{"d_model": 256, "n_head": 3, "head_dim": 64, "vocab_size": 16384, "norm": "rmsnorm", "norm_place": "pre", "rope_base": 10000.0, "bias": "none", "beta1": 0.93, "warmup_steps": 200, "schedule": "wsd", "seq_len": 512, "doc_mask": true, "steps": 11194, "dataset": "wikipedia_en"}
MLP neurons of a small language model. Each row is named by its layer, matrix (gate and up: input weights; down: output weights) and neuron, and shows model dimensions 0-255. Each number is 500 + 25 x the weight over its row's rms, rounded and kept within 0 to 999. Numbers have three digits each. A neuron's up and down rows have the sign that makes its largest values positive.
Before each neuron's rows, "fires in" lists the words (lower case) most often at its 100 highest values on Wikipedia text that the model never trained on.

fires in: "there", "he"
L6.gate641:525544494488481456462498512490483570534530513534473470559488466495507516499506466498470470516464511526508474470455471513526483513472492466497511565523501488489532498471460505513503487502503438504494474514504463490550496499509485505537472447565523503514483501526509499474493499520436462485477478529522511484477473493483496513538491495461496422515510497481485500477455527514476497503481476485519493539467484496500482514493481478497518516475511506493559494488552478475544507537516497492527516480511492509517523492450544493504526534480504497463502526461488511536518503522522515540519507513512473527462503504519470524516439484466507483494492522491513501499490513461476472498487513502479475501462517467495524514527474520515514554501531470514513497494515543482486532504449477
L6.up641:522510503549540509488472483493502480543519540513480514518540506521468492515499504516483491557478484526503493523545524476499492497517509492503489548513501501496479492484442524490476521494509488515492539508515478505490508477508515502504517464537495533490477530486484483474520461503476474467479505497511460489496530511539499506488528482474486478499463485488490523527507508498509510447479468498489518480478534445478494538498477485532460493485516516523517507556541493470490513487527571507506526483536503495482501540534462547552538558541536486459514513502455533516520491465493543477524483475452511505495505471513527510527524502461484452498516449514498473519507511500498554499464509484529475531477451512513505537509500532525559490475452473514497459462504506495442485498488506
L6.down641:509540509435514544478479486483517531539502469527478549553485443491509452491489484477451481525473540470511465476495500529561474538497493492466509527551517475474461502503511470506558519543479459501469486480500486461457473511525522532524522429514474505510482496510489533502503536486483517518516503464538475459539515483470482494511495474489496474461501489511456481469504554534446462517544454470473461496515492501509496526520472518495507504497501465529491515489486486507461506525501479495483494461506483515516457494461493479478514478506485497522523554511529492473518527544472484467493503497492505527520486473507481481480482510470495468503483509505552499511531496516501504544479486475500484509473503492504480466481511530509483515499527521471485512523530488486499507542494516

fires in: "s", "central", "main", "leading", "south"
L4.gate1:462489519507481521460488541467493486497480492505475464517500468481544501538563490498469502452484540499494498537474533457513513455512545496485441517496538530500497534510442479520489521480484474517503468490514472530478486504478535503473472490512510487444503522490464481481540478551514522512492487543489509512485547531481520515511520514456521534494516546447503491458523523539508506479528514470557500496475504511501520507539502482464553459473513494460503451510473523522485566477519516523508507515508468489505487534481481521473525491481499503488485512517468492465522517467519522463516499492507511499521513464538521504494504529501509527488537500523473485508473523454486486493524501480518517515506513504566522445500495509487497534471502500463526461521518488491478500486454495
L4.up1:478466500521493506500505503472498539484511525503437485472502482474484516547463470511485486494500538480494545478523499455501477528470511535495462531527546494519525480515502528507529488527523453504528506479460504526483503546508480509447527541496539530459516498479501494472504516521477526509494530443510498506440486563479503485510477480516494456495507498537526490475458487482483507443502475439498564523482527529534493540514515502542502487487522474477502512501477547544493509484536495476489502527501489533513506491494535499481488494478462495475497489533504485525536500477527503479496486526528556506475490502509513490412536508531512502504540481448469497482507519510524482480524490473499521509481474519534494459537488514508518512492490497462493477530498502490512506441517497
L4.down1:476456499507496481531523508470501484491503452517452513509461501480506521530555500503531475497489542432502542517509532539503531470525493532530481498499567491522488536540463509574495533499443491483487507536494481493461503511535525542486499517518469523464482502469512508508492507526497527508530487495491537521506474520513504459491450503518512531492519471457512518499470478494520527532555522472507476494491495490535516492491491509477515477469501521521499532489536534477510515554517524508502525533526499485507486529475511530500479465517451461498501512487481511495468507501516482499491458447486489529476508482535523504444522563501492548511518517508511459518519495482468479482517506472528530475487527531515502501473475450513551505507466537507501485509507526506512472460486493

fires in: "as", "april", "december", "1920", "february", "november"
L10.gate285:512491514520476481475504513496526481445506484493499480503485528477494490507493495513501486484446504537488505516495475434492481515518500464532525477502550522564525507522473493528522510484525497539447492499442563530468536439500472484499448499512465521509503530473463464507509481515512530479466498498511476496473485518485543472452483516515514501463534515517495520494479499489485431543532462507473488560493509500452519493515528506488508469478518507498463510520541524470488500497498478547509498532473520550499517485449510520446528528516507512515493535532535508497456495489491518481504499524532476496504501475486483500433527472530475498524508509513470469484509490487491502498477518500539543529522463507508478488458482534506524510536497493503476495501476486504514485437491510
L10.up285:551532515498505494471495515493474494474505469521509514512517518469470555516500491506565520550525492507500522485471476464498517501491524454543500501460510477510462535510503507550510469517538504464512514486495487513494522482474490500495502487513479498529536531512514499554532509493465485556520470495517450493502511486528502497475525504454463495495529517525491476501481461470489485533533477541559512499478491523493480484527503456530515505483497501458522501487591499502494535506474521538490480508479511463514493464512457495471554548499518536514488461486488501522502492551510521536526493524476458489520495525496510482479500489509470519465533521488510514508521453499530475495453508491515497512541522496473459520477475468517509459474543505473521472515495497502510526440538481
L10.down285:507511501470468492487533461473484513497492506522476496475507504555500516522478522516516475512482485549473493454504530530479491466474498475509494476509500475478522479508510481499514477503483515554508469525546520483509445506473410497507522494489476506511502512546496541505490485502512500492460532494530527500494525526466471505516478509525450527454488537525486525495520529460532466514454518513502514482500507518501485493534505515464507441495514489484517508497532500545554505506466508443518522492511496472534515492506490482535481450524509487467531471500462524487492445468518484560464483531519482504469544486479515479506526531507477500487488484462508518488507505493537456494515478513518464512486486500489493470520531535507465520495470456548468489445493513462512470544464489

fires in: "as", "of", "became"
L6.gate109:502456489544478471437489529511525501512488498480511509491515521540549473527518475547506498485485490493484504496494474478521477560471504461485533499508502464509572520495469484488548504513490521545479522535513516464495487510484544515475453499474506486523499513500486502512556488473490473472509481537517474516494456489487490533493497527473504533525552524485495499539524489490522495504495443458493499523520547484526489491502540501513543507502471531532469545483501519521524505459487524553476475490531519499492467472548479556467490500526501550521502522496539490511480507515522498513488485540509494496527489506505524485455520502494512525483534471474500460522523517530469518462511474514517461533491457506526487542515527519528499503538474497494490501500525496542543502470552510
L6.up109:546486519468506460464465532509520490479467479469535524501493490479520511517526460518509518491500513526488539494484471476511529549486494505516559526518493454509532472488498515492548507515535495557525514499475526512478509510463499544508475481512441482487530496523509477536561518466541458455527527512509478508515506499491490502493487526513498474487525472483495539503491537429458498547490522509487484498514524522493476519551554489505491515491542538492548507529512538521546500463504472502534515505489473497468503527525502523469461518482488463539518514483523492514518520520523473493481515507516508484515512473515487496509487489478495529459532527478504467472493508525484492511549497497524552476473482517470518491511478504481438492509532514534522528508489483513498471488486571
L6.down109:498529521492491493498506476493499462516523454466511479497499484532520476476502497555505519494480528496523522464456506480543510531516543480485466523531560485484468519439470493500511524483467453507459481521504477508455512517480512505507484462512539546495492530482487505514496515487510476512472564510507468485526515510507527501506520549468524505526554508539506511502475459468479495492540477464529469475504466539513485520509542504505468477447524509532499545461512490497513524487491486471509527513516506485499509499484486494478540479474489542465526453523558477509525507504520482524497444511524523473503507550512524529475530510454487521519469525487507489494518469494491446482519478491531526535552496503527528494506508546469485482546508483516491467529503501477476478502473488

fires in: "after", "in", "during"
L3.gate382:560492524528496530509525479494515487478494500521529507495499538499474528516500521505554472482497464535448479487531515511474495497448466472489493444506490501496521532456517535496491502508532503498483481510466525501538481510497499506469533498502481518453471542474463514502528464489524505488506517518514525508493525515428476495510508481519471467536487557514496501499520496477508500476497517497493518522533498486518516505465546487481518509454543487495470459564509481505489478542525509504469485554491483477489503528470516464478514544549531467499480535464521529528493490518493508509460442503482519474478538512527494519515548485491549470540509514550481495493468468525515509520485460520501506483491487452467497495526536500523551501471490499499502502505503513509545506558539485
L3.up382:489531518514517509478518518467494493459544478509451497533534494507503467500517487525495515497485458518471505502511489515484500472527481480529552530495503483525525488464499474491498493470481532456503490498503485502530519502455472476507519492505548533509460492470535481503522494434462495492500544479483533539517461526527467464468480560524494504487516464503512506514465503489526509519480493535484527506488531491486548504503498486521532522513483454487497518507512510480538561514547521498543457475521497486516527494471503478485501507541512497490500441570448483504494478465509522469527525480469512521503479465534559456495493551487479509503515505539518495548523524497509472509478508515533502504516477530491456485494528462514519491488462451467471539521512477464505484504482506
L3.down382:507546517516494474524491468506468485478537487493553518487507494502501526518504501528544540533443516516492441509477484534504507509463518478511528466487492510485497455539498473490505537511447474505473496484513489496501521476509521487510476519555492489505518484505486456508515494517488479485516423505485507524480523433488533470533500482496495517507483449488505469471486472523510549527489540482512468548509509541464527471546454482512436488500540489496505489507538500488472471519482495497494502537499500502489486499487518543475526537516471500501472515447476513530554468492481536508485460496495502521506472531492531476444515482477523478516507510506513517558484498479520503511518513510466525509547520462496484490479486498479466473509511495528488511477494501466484529545487564

fires in: "of", "to", "frisian"
L4.gate406:545504474521476484527518486483523504541536460492462515536557504491484483490530478468518518541486448531469494512521484510518515488505508452473496481521498465513507511505495508494554460495521524483488462526440495500522514488507454522473500477532501445450459529524497466513527468504542493544519470519542462472508508544473517520536514487482500539528486505488465488482469504517499498498475511517456514517501541479545504497527466471480526518505509513530484515477460469495485489472487522444533473543520497494483482477484471489568478460514515489534542487513513453487483483515529473492496516469513532489494467490537501480515494540468484487469458455481461492493501516524494512522522514498503544486500492505523466492479479498540507511533509534527479516508508476496496548488526472
L4.up406:509494498502543491473503474523463486522518518481491459506484491509479499506507509501453460476505503488524511514484464532474494459480525519481488516509496489559501509488481522509526465492526536492479485497529515544482501474508529532492539468523483521468434502514512424490505513489506516523489513461525506492542503481519483519510544478493488566496504495535496564511509497522516524545473504507507502495556501563480531479553493519502511513532497525497496567473495505503502526521520433497523497473528504493469530503501509498470500505525501495499481497530512486517513507487538493513512506522513446537483499480455463546501462518485539496503511514550508484512512507516453502513497562477456499458563498509506459468481490444517511497490474505487499498461530504489473452475527526
L4.down406:486517509539515493470489542498446456495508490502492467444486482479494485523505536532438477474504550509464501507548510498482533523553553529489495505529503503486529504519524540575534493515481459497510493465513491509524451453514537516554512514485470544537535432501510505503496508490501510507500499518522480506527490479519550502448520492510468522542477513500502508543496489498483496540523506503528427477508502511485488488511492539481482485484485496470494533520500489532518506521509495502471514471508530490503535481494513543482551532543489505507488496483545463517512517505498516464489487513477499481505522498494461460487510530518477499523511484496514505514486486457477482513512476512539533482519520525506515521518503487547532563540491490480500534529482531531497549502481504

fires in: "there", "dōrō"
L6.gate372:541501543495508471473478486488502511488486480530499489517488515488507533552475519515526495509548538544467483499484497516503500508482533493518511571474475501499534531462505515495462499461531477477479474504527540473513477509516488519498468505502491476469528487462545479512519527477462523475498495521512500466561463531473527490487494517466558499496508511490553483498495474463468531541543472538516497514493488465499460476486502494512489537502499471519496519491505517435465529492510468529447517494519494533507493503521485521517528476509518494499509544480500507517503493554523445507501523502505482499490532483557502512494528485476522470519505437516474505548501485538533533489500525516524581470475470545514495502505497508532482532520522490540522493491504501524475513545499504
L6.up372:493495501513463491460504506509493494473473547534494517542507457517490481505473495489448542498494500535527507453491488496491507517486524473499522479503511489496546484507478483527504524436494488507501434524498502523528518505469500485512513504541495497526527531481489451523453483472514524470504506499498488471502531497482467539483543511487527469499531488499510541436484514508490529460516491450464491482536536481481496546502524502501506476512528534450529515486520485522522523508508498471493514519516544436480534491534500466528483548496452453515528500502498480518534537525509464514539516484500507510464491519467519494490530542489522533526489499525475542505505488474490485512483482474506512465495480531493476538560494454511499492466517507514483533497528464528532479533529557
L6.down372:527501531470503512505492498543506493528472475535524538525497514485490519521477482484467557536524448490507502476484482475478496531499516464467543525552519511523503495516481495500507514509488478501480464487496477474485472538484487515502503507509472508473518486522509476501483481479515515519469538527483518452466475527516496498426526481496527465504527473508513499491517513511486474542535482511503513544473496424544489568504538491518444496484504498483532526506481553459504525475507528465469564484492484473527478462478510538511508530477513490505517515473535487584531520514506497532488511523533501503515503480488474494496473541478529485540483471504520473524566487514552494525489532472518527469517516528476491492491508503503497491501489500546468478491505529506516464504504510

fires in: "they", "it", "he", "according", "people"
L4.gate348:496519459526472491487461488513505522485511502514490508487484512501503531530494482478562486529479533522531490508522527496505524504500539491503478554497519519517490447525463485495492517538527515487469468472507509471487496510504526513527528462508540497493498532515472447428467493490519493506514466472522461511484480484481492536496471524503510505497524520483502511480460501515477474478498481496496445515492479526472447492513470502501541486494500540456484507458467514483501499464491469509462565536500544514517530518464534449501490455502519509469522499467537493501540482489515518550510489505516499501506549515511495508513508488463523452536530480524503517558507535485513483518541493559487513513491444497490503507416528469498496521502496533467510504475540497535504514475479507
L4.up348:516488454512466496469535499528472480513519485513495477556512513490492529524492520462478547465516535469503469491502502515497504529500460465519506506547480513516492499516477510516552464493524487516485495508485482471505521502489453511541572517501471485522484532485532430514487490514469499520468454493496458486470526466471525495508514464422498530496525524500485514479481494476494506506484495483516520499468545473469504528496497513530518492518520465524460505512539481517538510469507524482547496472517490507494460505512467471514509477506473488516468461469525452517439528498503485478531497470489498482515507484467515512522507508480530476504506490481483479475502469485504529464491512449455475548511480529512456492493533524550490505498484501510532512520550470464473534453529510
L4.down348:507435463523494464467516483504524456519470471465491514520498499468506465504501483485500503510464482479496524498503493520500516514473464522476560506554468464511461499508489491561535535518510493537469509446518511489501494515518480455519456479489489487494520472495502477511514526517537511513508498492505488537499506496504549566496470477491500505505536497492489533489482492495468487504514511496500503517527532506508487507497512520467491492461516480462464548457538478496560489513491515472520495499444497456478476511529497507463489523467472501465447501468511500487458518493491512544489514463467501477491505449505489480491450541488503504512525496534514470462508514463491455490524525497513489459529539496514484460495523476534426498512481469539488503485441515519482502456506481

fires in: "to", "by", "of"
L4.gate431:521502499495490503520519537482517487519510494504491516507531490517497496487477519502473532492484528513494469477547452548503491486496530480492567526545531529531516506519486505470491438484498500503471485523476491525479510527464531541487503501494530522534498509527521517538558486483524520514474516485492532477543469524513506531493489501524537495506499499507477493482535458502487501485456490476484509483510475477529509462539461498526481513537503477449487509518471489513513437467502473508493485471551469509471476453512485497523504502526488485537547507471477516440537503492500506482508516514526508480550480490587539503524504479533510499467535511490476541544509498544432524496507505539513466484476468490478504445514476494545511454479516490509538524485509497503491512513513496
L4.up431:511513488493521492494480537549502534477481517510507469509524533487483476483527501464529510517515534502532455488507516505493545472484479493498523550538520505491511490460458461496533502487500451516540481462461534539531499508477527510542518433494525481505495476482508492467469529526486498495471525450471516486519495519466503487487479528469466514500497491464494474533532465490522489498511486506488547441513514538537468498540468489514464496479504505484531495464516500474478502500540476485494461513513497518475471511548480537506498487518486473473495506460531489456524554527466489481471473507540483515547461523553510484516491469498481558487499500471489507496535531521482517499488585487535498502480519501496493526484478470524488518473490554475509484479512527491508532496485483
L4.down431:541464466474512507516484486489491504496507495493494505485569458513493495454512512498494473510455488450470500475492449504489515489494524512462516506478484536510517513500520486524496468521479498536509535497492493539511497474532536511534529515489515507465473526516487501495495471490518518558468520514484520495497518532508470553511489471470477456523545492535506505474553499495475531504456523481510550447474480500494464442504546477472539477550492522522465488520527475527541435505523516518518490482511496512484477461511502490488478494522468489528493456509508522497497481510491515480519498462505512490468508480521528531505565563522488521488492513476527522510506522513491482435496510564508492503522517488529507521498533458466492540518536483495460499468494468516508484491495464

fires in: "of", "be", "who", "were", "people", "to"
L7.gate299:489540489497542492462466488507529493481510512488466511502521493515497505524483512542505498467470520459538491503510506527486480523482520505504531469501470511505498540459496456503500511433508464503516494517520529487489548510517552465498492497473494523506486487482515437505501478505539522501507501542502490497491467519473512511504522485523527468556511528476532491525512492486485537523496474518498508550523495506524511455460556519522523540511510450510501502503533484499512490530534497500509525456470482503539438442479491490473524467509496510477535497514500472512511525547501477498480450504493495463479469529454484498480508526481501467505508436514543492515507546481518540537497484494461529492495476496528488501508517493511415499523493487438533478512486456511505547494494527
L7.up299:545495511546532453525489509490485490481506518519481538467473498542532511507453502481496506452502532457515505492498502519496528453502523487450470515516490505463464517515545506547504491496546485546525524497492510526532472476476490537524498489522511487504529513501475429497511481495507505490503527479509542503514450490513459510532453490474480509487501499520483489478492495494525485515518524470482499530474511571503502501505553506528503511489526509517536501483476526509491562503467527515549502483498415497499476480501498471469514481546485477468519446479511457477531456491468508510491486474504515466540485497512473460504491517543519512492470451486512513537518508495505513501514499480504490505510487511486487486492492508510517429475483511552522513542512489484440519483464491
L7.down299:523541506516447520478494445483505505485546496465509452519485514487513522470527442537508474540485502486508521487503497482516502496524521469498499549472481490523523509496499462489523470475500470495502491517520474510484479475502507487480536448451496511512504523522492547461476490518525530516510509505534455496508493516534518491527536503545511483515493496508471546516492503483496513454544514516502510477480483513469485531509473530480497553499495538513484513528538507432524469497503473502484544511511509503506518503502526491462504485456487494511498490503525501512514441488435506546503506497480498504514538539450482492527496549520508526451519513479538522458476520479481502523490482551473441486491501496472459471512499458515495494527499485567499481527508470456487493529549519

fires in: "and", "to", "then", "summer"
L4.gate381:491528490479504515498491442523501468527492466496487499520507485521485441496475497531478524480491525514511495507508474503467501504489504521512501457465565509487518521470505492570449494541494481521475519530483461483534533499500508512487444501494541485486524521549505490490520481460500531510524487475485497499523514487469509462495484524462505511482499541471486505493504545477512480471508478492525520463448526505475493537505464502491504485501526531487483504508459519485454546534438494495519451502501440514522479510488478483518436461496504519522517509522464497471515523474529501510528495493516542503502479505512492499462519471498489521452477473459464496445498512460460516537484550467525519478524541475509505506520526470479493475441513498505465482491470507461484475499467510
L4.up381:495471476506502500488510526447487522486484500495564458483504472459490474491485533494521516470490492497469491489453464509541480510504539481522543520491450475497515480494522516465471500491463442487491518479474521547509521473516497517496472454459498498528542503499501479495467532463479514470499507474508509476495512463499584512471530484499473499504478511509474480469543460475507462517524506507507522491462520491461455486489485459476493519503489499506468475500517511446499493550504502541529476494478480528596523501475473515513486461513512470486503488507521494476532520506511492482505494516569506472456520487467500501470515471498506482514504495522503494521545504453474496501488521471465482496469513501461509513472486493473509472496480442549502512537479523485472510468497484
L4.down381:463488487515481475491502437498532553520520479527539469501507541484517496497476521496478496469540573472503475510550531495509515513471502551509478502494487475466517517481511474546501465520507515461494462521515492471473552515501523519464478531507455478499478501530477518508464493468503528522485548520530505466478474515447484517485502543497514527462533528519505507534514509504506460525476479500477529492467509523467474513532493480488492511520519533513490482470473506438471489484468479481485474503531527505441500484493500460559492472470505502476532457488470516454530512517478509520513498489508548551474518497526510469481536477485498489495475450510460476466496509475513515468475488497500498513564501471486482489512512501495500513491497529489455487477537528490499504524479495

fires in: "in", "parma", "over", "middle", "of"
L7.gate417:469484485492509491544507513509533519543498492541480517524520508508508489475534531518544489515563473491486512479476523527474486531515508519489493466518539476520486529518533521462501533491492463525535469468470497522504505482519480456483485497518519510508493510503525478472545483489521505539473463478573497491505494490478486492510457511484491483446512508510561486479484514505553497505512532516490522558486476482487543509507468483487440500482492509522454482501495529510481501494543485509453505486463472489497470500459520465508458500495537490506501502507553454521514532495506496496509520465506534522520491598525529507524494487512485504517503534517532481516529477488498533509543474513503505552501483509471468447470487470527466542470545509491490477484506511544512485498495487
L7.up417:492471487479468493508510478493533512500466457479407453487485515477503541464479463498523519494487485523464505536487509493489490533496471506479553493486507488471445482506485474511499507516534494496545520469495503505543484514515465499496516446521499477477501531471481497474504528482527501496525475467538529469515491526484514499471480521519461531465500507501506458509500494484507515504518516503501517515478513487461514472491492525499475517495512513490510533543518499500536489513471440508536493498517460517516524488515493473497464521484520532485448535490502481505519458472525502505568505516533473538513455471481476515447483505498516505472565459519484480504488465465516467513569482506527476495491518493480508473462495526503542468544534478512465516457512463468471499468521516
L7.down417:501524449511467480491484516509502493511470499527481500501512518482492455494497500507520567542432502469480493460505496492525544482480506486466500510527546506495522480507503468486520504491486532479488518487519493488499495484482496506528491476459471484475526503505504554495499514455514517499470532524482429504467516511488493462492511512484498543516498492531513492536548480507487514502498486476455496487515518458505481480503473481491501476529472488496460483462515500523542511460518512529509496507501555541536506483508484502513470488495513520460485474504461477513483570496458465522501458511482555479468494522450464526478496559534511507454544464512507462487496462489531497521478452491495489473456556478480525570479504513490525497520498477455486492492489493485459478486505487

fires in: "his", "s", "first", "main", "next", "her"
L7.gate300:465496493524468466485522551508457468494505513488466516506472498541495514501552483530513503509489479529533493520527477499493518508483492501488485514498538486524510509463511482560514462495512509542463480513546499488452539469498470463493512524514520552501506467458496506498508506506540509528501479503505496539480505501529497480457510506472497499492472487530484544512526543471511499532499523511501484463494479509512537531493541489523533486516497517508485514510489525478532517483514493478561503528475507463512504450491508517473484510520477451509468540533499475496516456485549478482493525520505499505474538506539492520456521582522525474520499483500519474490471521532490466471496504499461491450508462511523462472471456527507556510534524527490532514520467505537465531507469451
L7.up300:476505535497509474519469499496473516489492495520485474542506513491516505533509552536498442495498485485533492470494444533475469451497504496517489478484517521490477499542510476574481495453510484462517474491477528544498501534527505467479535505520505529497544553474464493470495484522492480466493515481507482497480495513508499501491496474463512515467508509490523530490465486491493478500460504504536509570463481555498514516496478499483490486523476486527474510503485491504515555477476524498477498482522469504556483493536506508477507503523478473458469484510487433526502473492492483476461547594480487502498470480470501547487467474505502487482523493525462471505549475460549519495489480480466528478510493508470531496497491484533527513498500516482528464504521526517518482466483470
L7.down300:477504472513505470483514501543529498497502452540497493505533504485526493540513498496479526494513518457468494511492541499505525515457476509457464450520508472542527537460507485503492518540493528498479520484483506516509544489499530522489530477518553495492494504484494548503488521537502537526512491526536470492519532510572510472514512522473480491479486539509467469515545551484478481532463518474467456450484462525502525536526479503528509511482529515491494492517472481519462487487500522469507499468461475440517493499459491538515523526499517511540475516493527500483500472479513541482510543506509460471505480521546466529502515533506537516505536480485509479490472529524503523503487523486476478518503472470490485453550475485515461476482482505499472479510511437502450521506474476

fires in: "when", "of", "with", "where", "by"
L7.gate366:530449520556533516477537484471504505469500528492516499523530492501533504513487532534499487477508519518465541508493473546490521534476486446494529543483483464479532489490457493521518469456519568547529465477497532483515480517514487517455511504506479535473511529498468474506487515492503525521505501462508483493523469500522475508498493492480532503523510494522470471507496477471493506525512428516515464514447478529483522523562512511499564488528442512488539505470478494499494527543480538526526511501478496462508523491490447464495500491509500491473533498483486521495513478505460495493532488517477503483530480518526498526489529491521476522537518459496514534518511528509469483515505512531514484477515471486505489542505488487569514462477515497514444492511500528509552539514499520
L7.up366:543462474480472492503533461460536486491543550463491515465503462479517530528460499527453501514461472489486493496519455509501511544465541534506499495452558500472522510471514491488509511532483526539521501496523504514512500502462527494491520509494532452529489519485492453519545541473528530480493486504485526509481499496429449522477471468529486501518471491492491460449501510523514511492527502494527490482513471519507476500567497485499462489500515479524500492490527530498480500506534528486531505523500469532541474510510477485483489499535475505489533506511521490497485478526449502485519491505468495461535478488533498495513501477510463484509521499505526472536457458495514497507506495510475477471509476517564547498499542485537519454492468535539486518500496525466517501537458520
L7.down366:472534496521503508485474511483526520531507530501475483470518523459508525489516533508532519507481474530498484506424513508487525488466496577504478502512496463543472512462492506521497465487500492504474493487531474477521487543505523505483448539468467502505519451459492471487495490513476525493504500549481481520501528477505516496498544525498468451529484484511503530497471515518512489498473475535501491540514496533505550493450486487505515466502502494480477503497492510499497475469548497491473514462530472475449503488521537494498517522464455492526467513510542467544503497491511527518477491543565458475523516528550510487510488504496459490482500475476453521470502496497531458526469528478503518540497505522503506457488485501531492550552516538443492547469502515508500481509487521

fires in: "then", "to", "time", "career", "on", "went"
L4.gate624:478487479527446488510453466465471493555463493507455520492496516495487492501476480531512504494497508558530496490485521521478473518480519493457485503492559482480555452486530499536499501482481491492534533508499488530550519504533525484525504492473489465474569485572498496472511477490504553522480510484528519478491499511506479472531487504517495473464462522537488509494521497502502480531478491483493513510513501496506472495519482499494512467452487526473460549468465506553492504517497457462471498501493516555521521483492510518498501512501507509507505524468537528458487475497508512504506517533463499494538486486546486483479521502515494489471524498493498477544505490503523520531516482475479518513448515444457462467465457517486480491548521511502474488480549442464491485488476526
L4.up624:504511498531457484497479529468479505543473467507531513511480495508481489535479494499543498522523473420502476496490489480486515521473511453538478471508464464533483494525515491490517522514486548480504484504540501479491490468491516460453512542528471485532521487538502536495517498489489544528472468510547531490569529525514535538528489487495490492510478518501523492512524465500500516494517480529490545493503555500482463500483521520491470503463518509494508442493470509496517550496547478480536504468482512501534507479463529539516500495538451515514451497501510487477504522496523510464476543504519495522504510463479509504474503477501498472491538550464495455503514510526495513517462494465480519489460484483491480482472460483481551471530505515532426515499513508518520478470528512
L4.down624:490505529503491526510474472489494514517477515534488464490539516458503505499467477489484447499499498540482504469510518501508525492502490486537491485490508488501541504500508525534487515467478515517473502457540466465502476497545482499502553493482487483498483489508523502483498478483534490469445487475482487516484474512506494487501512498491392468472474474482484466500477517462497523536536494501489461479480485544472513513491512515477501519493466537521498549490476511524444497475490497531504486478575475510451496482540532494471514500474520461448476495508533485507498474487495509513528497499483461536467496535511555510508459464478486538462507518510522502516516492469496513533530483547522518563501462510438468479529472490497480511523528472493491488500490488460496495487455543

fires in: "the", "those", "of", "these", "players", "who"
L6.gate553:487543490518545499514502504486459433512524470505515468460488521544491509535496492496489486469471520526532519496485497503492493514494501520507475470486476511503494477484519464501524499505497521526517530503499517504509491516482518496527514489508475495455478524564490492530498501515513462488462473530499434533499472538473466516542525468529504549498498502477507508482429463489525498535539580489492526512534525520485478474499519496469515488516488503440473493502532515480495524480478502512488503498512467532470495517477545472476530482523515540474488502460516475548511487561446462458511519502497535487504521525546463487496515499436502445498489495558481436498495525515533487485504463485517488538474522494505492508498521501514514527502521497522482497504502519485518518469495459
L6.up553:520492514479504486516511506508493477483465499530499477571482517547493531533480487536537481476509523558492521464522555531458491478491547497509554503471507458541480488453517447443502497436490469464472480507459501534513462498489510500525469484496523507533470503495485448494513479506482473486514521511491485514466504510480452517527474494514501496427496472516518499522482480519494532489524469532540524458532501471527526467476526509483482498536489496508504483480515518501508521517474475471497507475539537478442481524492508502490469497521510493484533471476479504525513479510487475471491496529495551521525503493490456494501551475462470474528524502519522504509464520501504470530488489483504503530492486537490480476498499482505494477489493549544502475529495540537527460479480500
L6.down553:485498483531501520507491513495521481490533451494500491463490558505478471532485508503504509505476515528489484545544443514478516536480499516491468507478467526467490518490506477478509479511505516543544444559508508500489517467533511460483490490453479527487521499521491490475477520517519514489499540483515492519517488497521499505504535485510500506575480496465508490486438487508560506466520505482487524523519515533458494465512479504499483501448461486449473533501566509492463490516496505520525517503483462490514528502491552525469519509532503480505526531518490515541479474476495493538474510487457511498490471457537497472445472490521463510545502487512509546479534525467488510498504521559501488467520489498513492536499549518526479516541506502557494498513494521480518508454527492

fires in: "the", "no", "most", "main", "last", "real"
L10.gate179:550486499516504526498485521477469488470534518525444487519495475464468485493451532530486517472494490469496533539492485483514510531486507512509509467513520498500491508503507501508500502505486517491451489470541491513498504545474506510500526505509528521476502508468488482499475552499509432514486538476507444463506522513509512540508508472460511493451540524478540548509453491489528513515489480487500506512532540494473507481487517474510496442524518494472514519516518502515513483524487549528499489541480449494467544506468458479501500505545514466501513446524505537501501513534523519519496495481500459480479414509510484490473516530484555505549481495482507503494526523522553485478553476453538486472503501514533500471504486484470515506510454500485518476493460535464520519510517464
L10.up179:433525495503504467493496523531446504538523499504518467493479495492475519534508505493522479477495501499495476517512470493510488480459486541532468461491498524484489529468516490493505493471486496512500496474512535494534524569509473563466477462530517499527507480491494478545485478496451507517538523542480491499495469505499442501494483477477468504538473488481478470512451519494512522492504488501503526491455498491495475471548474499509520519499479460504515503545475543493467487515466514545506485496536472509487462506531524502502433540535480473471468485530534539517523524497517538507496471506509474470532461463517521478466525503511502478492536479470498493495460548521533533512549554510487527489512528547503523512527517522521524483539484515520504479476464520517513491476531474
L10.down179:502521514523507505511517511481512503527477486512516486506527467495498469464510548540506530494477521515521528493528509512515488504480525496466505494499510487489471539537487487481525476534488513504504515484473481476481461484472483452548493499493494520560506532557493525461521529464525520423483492541517502506494538483477491499527470508483533556480503549529495507478465499519558500457517508484506475472535489540528464470496506520529509495460531513535508492484483487504534477490519472500464515511511507495504529524510503517524501486481509516526497510512533533448495504496480485494525508486511492534437500498539494517519538496445431488500539494482494520481554492507496495515523541511480486497472474474497516479495513499466463541500508484610477495493490484529483460485523539